MLP neurons of a small language model. Each row is named by its layer, matrix (gate and up: input weights) and neuron, and shows model dimensions 80-143. Each number is 128 + 32 x the weight over its row's rms, rounded and kept within 0 to 255. A neuron's up and down rows have the sign that makes its largest values positive.
Before each neuron's rows, "fires after" lists the tokens most often just before its 100 highest values on Wikipedia text that the model never trained on. A number after a token or word is its count.

fires after: "==" 25, "." 11, ")" 6, ":" 5, "6" 5
L4.gate61 [ 95 177 141 189 179 163 131 156  74 121 209 123  98  95 118  87 155 149 111 103 133 148  97 126 123 112 159 132 135 134  73  89  63 169 109 157 113 129 150 147 120 143 145 139  91 137  98 165 143 120  79 115 122 116 123 113  85 110 130 132 146 138 112 157]
L4.up61 [164 103 126  79 103 167 141 101 165 126 117 108 145 131 103 114  80  81 115 186 134  63 223 114 194 148 108 138 165 116 106 125 147 101 161 106 103 125 153 108  91 128 120 144 128 105 105 133  59 136 121 107 168  90 202 141 123 150 107 157 157 138 146  95]

fires after: "in " 18, "to " 16, "s " 11, "e" 9, "y" 8, "er" 8
L7.gate161 [156 176 108 116 126  97 151 130 139  93 150 118 100 154 215 162 187  85  84 113 128 127 106 158 159 121 139  90 137 157 104 123 120 124 144 159 155 161  68 164 161 132 119 122  92  93 151 178 123  68 213 166 192 127 107 170  83 143 169 121 172 112 111 164]
L7.up161 [170 100 103 169 130  96 146 178 132 138 160 145 112  50 142 190 111 136  93  63  86 103 158 147 103 127 123  79 130 118 211 130 170 115 145  76  98 141  58 123 173 147 146  90  97 129 156 139 117 130  91 154 146 154 125 139  83  94 132  93 149  97 174  91]

fires after: "E" 60, "W" 13, "o" 8, "l" 5, "w" 4, "il" 4
L6.gate46 [163 152 129 164 121 106 125 129 151 101 170 113 201 127  51 149 156 142 184  96 102 111 115 117 151 150  97 139 110 153 146  88 178 105 129 136 197 165 158 152 109 136 168 164 132 134 131 169 174 145 112 161 176 121  93 106 149 177 154  91 203  78 105  87]
L6.up46 [111  87 155 170 140 176  89  81 134 138 147 139 163 114 133  99 107 141 115 131 122 117 134 141 175 152 106  78 112 141  76 108 142 123 125 118 119 108 201 105 129 143  86 105 192 117 125  87 162 123  90 164 191 132 155 109 171 108 138 114 167 131 156  94]

fires after: "se" 21, "B" 11, "le" 7, "e" 6, "b" 6, "cl" 5
L2.gate164 [164  75 113 179 112 123 140 117 108  44 109 120 148  76  87 131 120 127 147 119 163 132 144 127  70  80 132 112 129 109  89 126 147 177 180 102 116 101 152 138 150 184  94  96 111 102 148 115  80  92 116 204 156  86 127 129 125 176 199 177 161 115 168 114]
L2.up164 [110  58 150 142 175 148  83  99 147  82 145 158 132  60 131 141 159 113 162 161 187 123 137 129 146  76 161 119 163  73  91 165 140 150 205 101  90 160 123 161 118 136  69 100 134  54  98 102  59  97 109 122 135  62 146  83 103 178 157 138 156 108 170 158]

fires after: "it" 19, "oun" 15, "ar" 12, "h" 6, "or" 6, "er" 6
L4.gate107 [152 178  85 133 187 148 155 161 111  87 139 155 172 160 135 110 144 117 120 178 161 133 152 119 152 142 129 123 109 125  46  70 144 141 116 126 133 117 130  90 101  94 226 186 106 156  91 105 110 151 164  80 152 173 136 100 113 153  94 126 150 175  66 129]
L4.up107 [118 166 132 174 163 160 131 203 155  31 184 157 156 103 129 125 112 140 163 122 111  86 104 132 147 137 117 124 121 125  88 140 194 126 138  84  76 124 160 126 158  84 148 146 144 100 129  89 114 160 170  93 123  67 100 109 143 135 117 106 152 137 140 113]

fires after: "n" 33, "N" 23, "en" 6, "his " 5, "s " 5
L8.gate231 [105 152 163 143 117  82 104 180 106 105 139 163 128 196  76 111 163 170 146 126 121 146 185  61  99 153 153 126 127  75 117  93 134 153 151 134 176 138 167  77 181 111 190 168 122 130 159 152 149 162 122 124 105 114 156 118 185  66  93  81 138 148 163 187]
L8.up231 [160  87 142 143 129 142 159 168 130 130  82 132  74 142 121 162 151 112 116 116  68 100 186  84 140 129 114 138 177 117  93 124 122 159 159 134 151 167 156 127 131 173 111 123  63 157 152  88 101  92 128 163 157 113  70 160 121  84 164  73 154 119 140 127]

fires after: "r" 23, "R" 14, "a" 9, "M" 7, "g" 6, "c" 5
L6.gate308 [141 205 149 162 149 159 116 169 135  93 122 125 115 117 170  74 124 131 111 122 126 171 183 147 154 142 111  65 132 122 135 146 128 151 119 138 124 173  81 150 109  90 113 110  70 151 115 122 136  93  99 141 167 108 114 127  94 129 182 153 147 180 121 151]
L6.up308 [184 125 171 111  90 215 163 119 155 107 130 109 148  59 149 132 107 222 118 163 125  74 175 128  98 134 109 163  78  69  76 137 114 118 139 157 122 141 137  97 142 118  41 132 121  75 124  82 167 103 148 107 105 105 111 113 130 138 131 181 123 154 177  56]

fires after: "S" 16, "h" 15, "l" 15, "H" 14, ", " 4
L6.gate448 [ 65 110  78 144 144 113 119 182  87 142 138 111 174 100  42  86 141 144 171 116 126 141 120  99 103 115 132 131 141 172  96 141 153 180 107 136 129  94 214 120 118 131  78  95  74 144 108 102 114  49  88 113 125 113 140 111 170 129 107 110 133  90 124 122]
L6.up448 [161 177 132 128 124 112 128 186  72 223  87 110 127 149 139  90 155 165 178 122 113 190 120 108  89 151  71 114 155 175 174 152 125 112 118 140 143 116 174 106 155  98  90 112 100 153 121  81 108 138 188 124 116 138 139  96 110 140 109 145 153  74 111 129]

fires after: "ti" 38, "b" 8, "e" 7, "at" 6, "a" 6, "y" 6
L7.gate490 [152 139  84 131 133 133 112 145 149 158 114  99 146  78 120 160 114 131 184 105 170 124 176 170 119 167 116 106  90 152 152 107 116 132 105 141 125 133 105 143 219 131 189  90 103 125  93 169 101 122 219 173 145 158 165 152  63 130 134 102 110  97  88 127]
L7.up490 [115  96  73 130 134 138 127  90 152 123  54 115 148 163 134 191  94  95  95 114 185 125 184  93 136 162  98 155 158 128 147 162 156 131 134  78  84 173  88  85 161  97 141 202 127 126 117 135 173 127  95  94 149 185 156 136 114  76 165 217 138 191 136 100]

fires after: "N" 21, "i" 15, "n" 14, "er" 8, "oc" 5, "ri" 4
L4.gate293 [141 167 114 169  97 123 136 157 139 118 153 157 128 135 191 140 119 113 134 116 124 140 152 148 140  79 157 168  78 100 148 143  63 121 133  65 131 134 122 128 139 105 168 151  42 141 126 111 156  94 125  89 139 143 105 108 105 109 140 160 108  48 133 136]
L4.up293 [110 163 148 174 172 178 110 145 109 184 144 159 139  96 103 192 119 164 167 152 153 165 102 105  75 100 163 173  99 161 129 134 103 114 109 152  97 128 177 109 107 164  75 177  91 123 131 143 133 117 159 115 160 163 179 120 140  89 149 136 138 120 114 148]

fires after: "ec" 15, "b" 10, "pr" 9, "on" 8, "B" 7, "o" 5
L4.gate45 [120 202 188 128  79 117 189 125 133  52 114 150 126 103 126 183 115 130  68  85 108  57  93  73  99 130 145 119 108 130  77 106  87 126 134  46 163 114 152 176 139 131 131 132 134 135 119 215 165 168  90 104  83 146 126 129 147 124 150 111 143 145 135  97]
L4.up45 [124 129 170 114 132 130 167 109 176 110 107 147 151 150 176 121 155 109 107 100  79  91  90 104 181 145 130 118 133 146 161 100 139 149 109  63 157 106 100 101 120  75 154  99 148 107 152 141 162 168  75 133  93 144 108  36 123 132  99 155 209 170 115  91]

fires after: "S" 14, "P" 10, "ed " 10, ", " 8, "pr" 7, "M" 6
L6.gate431 [153 139 133 152 182 130 157 136  68  67 133 129 151  62  97 136 182 113 161 122 172 171 105 122  66  70 161 131 121 138 172 128 110 124 150 100 157  82 156 102 125 134  98 113 127  91  87 147  87 110 115 140 110 122 131  96 181 181 157 117 136 136 155 103]
L6.up431 [189 105 100 113 172 143 111 131 114 116  66 101  57 104 156 110 118 120 141 126 105 100 136 167  93 131 134 150  96 180 100 112 104 129 128  94  88 145 162 124 108 153  81 149 102  80 151  25 125 135  95 161 111 165 170  94 128 100 105 122 148 126 139 135]

fires after: "b" 36, "B" 27, "n" 9, "m" 5, "on" 4
L8.gate217 [135 119 109 129 128 130 139 108  97 106 134  89 116 123  82  83  87 160 123 140 171 199 133 120  86  94 121  77 112  49 164 129 148 201 166 111 149 156 121 105 200 112 155 122 136 117  84 110  94 126 135 176 168 159  74 106 111 195 129 186 127 153 115  90]
L8.up217 [ 88 159  76 119 145 109 124 115  67 140  34 111 126 157 134 193  72 178  83 155 105 121 150  87 159 141  90 149 134 150  97 162 149 162 157  99 110 134 116 121  95 134 147 113 129 117  64 178 132 149 101 149 166 101 142 124 108 211 106 109 184 145 144 168]

fires after: "d" 22, "1" 20, "s" 15, "2" 14, "R" 7
L6.gate112 [112 205 152 116 113 129 131 165  95 156 118 142 211 168 106 149 123 128 166 119  93 131 162  97 129 156 115 117 192 153 198 113 122 176  93 141  81 173 146 129 141 195 166 115 100 125  56 109 117 174 133  85 150 184 139 186 115 137 164 167 109 156 105 151]
L6.up112 [159 149  89 116 155 160 105 159 142 145 165  90  46  68 136  62  93 115 150 189 134 144 193 196 115 157 119 177 128 108  58 157 123 129 140 116 139  50 169 145 136 126 166 128 141  93 130  84 118 121 136 122 117 142 135 125 136 171 130 165  94 111  91 140]

fires after: "W" 50, "w" 13, "O" 5, "e " 5, "s " 4, "y " 4
L6.gate80 [157  95 123  65 155 126 179 132 118 114 131 111 112  84  91 114 116 156 130  72  98 122 109 138  89 108 119 103 112  77 127 139 190  97 204 128 165 122 174 139  81 183 158 124 151 148  40 136  82 131 138 125 131 108 123  54 142 173 157  82 104 129 166 130]
L6.up80 [130 107 175 156 197 138 128  80 148 142 154 114 112 101 192 126 117  91 128 113 103 166  64 144 169 177 135 119 101 169 127 136 118 167 114  97 138 156  96 132  88 143  92 166 107 143 133  80 121  59 153 190 195 157 193 209 122 139 114 130 120 108  96 130]

fires after: "," 41, "his " 12, "s " 10, "li" 7, "ir " 5, "." 5
L7.gate24 [141 146 116 138 114  68 167 123 111  98 132 168 147 185 113 177 122 134 127 116 193 140 113 154  68 138 107 143 155 108 173 129 133  96 131 112 106 166 163  32 181 105 145 113 109 143 159 118 137 177 202  79 185 144 168 118 131  70 113  88 114 131 107  78]
L7.up24 [115 133  80  82 136 114 126 144  55 100 140 106 113 165  79 144 202 128 143  81 158 137  90 106 166 134  65 105 215 104 147 101 138 120 138 127 169 138 185 113 137 107 177 113  99 171 164 158 134 168 108 133 157 112 153 195 133 138 146 115 201 133 138 143]

fires after: "p" 58, "c" 19, "ap" 10, "P" 7
L8.gate419 [ 78 174  59 146 175 185 110 178  87 140 149 136 147 134 118  88 136 162 186 148  80  74  80 141 123 149 107 154 109  76 134 187 110 184 113 145 129 121 137 176  44 160 158 145 109 105 144 146 188  69 175  99 170 120  80 110 152  78 163 126 120 132  99 122]
L8.up419 [101 101 144 143 124 158 132 138 116 151 124  66 124  71 170 107 150 128 188 160 100 139 103  97 117 104 137 164 177 119 181 137 144  95 119 135 170 110 158 107 145 187 136 175 175  77 174 166 109 150  67 102 102  84 139 188 122 129 138  88 137 128 113 146]

fires after: "et" 25, "b" 20, "p" 15, "B" 10, "T" 7, "P" 4
L7.gate511 [ 84 234 124 146 130 160 120 137 142 127  80 156 106 171  88  87 149 161 197 111  69  75 181 132 169 159 130  79  95  88 157 145 138 145 151  93 130 126 100 149 129 139 118 152 124 145 140 178 143 122 195  91 100 157 134 140 122 122  65 120 111 122 142 142]
L7.up511 [101 200  79  73 154 149 125 105 135 152 128 159 206  53 147  62 151 150 125 146 156 161 141 102 129 129 110 105 105  86 121 119 214 155 139 109  86 134  78 119 156 153 118 125 176 102 138 173 155 143 139 124 126 109  59 136 140 141 153 131  33 179 126 159]

fires after: "ow" 21, "J" 14, "h" 11, "ar" 9, "m" 6
L6.gate161 [154 136 150 111 177 150 104 124 141  96 134  99 189 135 170 164 118 156 103 154 131 101 135 122 191  86 142 151 176  99  97  65 135 124 121 138 101 152  97 106 170 164 172 149 141 155 117  11  93 180 106 129  84 111 143 139 208 124 136 161 161  81 152 126]
L6.up161 [106 159 184 156 151 114 164 142 149 125 112 109 180  75 120 106  87 128 109 116  81 155 111 148 100  74  90 156 128  97 110 133 153 164 134 180 123 159 119 105 147 133 122 120 115 162 100  76 147 108 175 121 136 122 155  97 140 146 194 146 138 118 130 112]

fires after: "b" 44, "w" 19, "et" 14, "B" 5
L8.gate248 [189 156 171 149 107 111 119 121 177 130 114  98 103 168  96 141 120 114 106  80 132 116 108  79 132  93 128 121 108 140 151 100 134  52 154 107 109 157 134 121 151 104 128  59  97 130  88 193 127 122  62  94 132 174 114  98 141  73  78 104 141 179  56 198]
L8.up248 [118 106 102 114  95  78  95  98 147 143 112 156  97 120 146 153  82 113 129 103 146 100 165 118  91 172 175 145 151  78 155 135 119 118 103  90 166  98 147 169 145  81 136 114 118 129 108 159 176 187 132 156 139 153 118 115  93  69 168 106 127  89 124 126]

fires after: "oo" 14, "s" 13, "R" 11, "as" 10, "is" 8
L6.gate126 [ 85 175  98 156 114  83 119 160 102 136  91 100 175 104 138 146 121 144 138 129 145  99 149 175 143 179 104 166 167 128 169 116 137 114 162  66  83 156 128 183 173 141 117  97  93 116 111 137 189 173 228 148 179 148 106 110 103 165 137 137 213 111  71 139]
L6.up126 [102  67 136 115 120 104 163 165 178 114  67 135 125 126  85 160  89 122 128 219 118 121 185 136  91 134 123 127 158 103 103 100 138 139 126  68  93 122 139  97 138 150 109 176  88  91  65 100 103 130 121 107 134 148 116  86 124  93 130 108 124 113 160 144]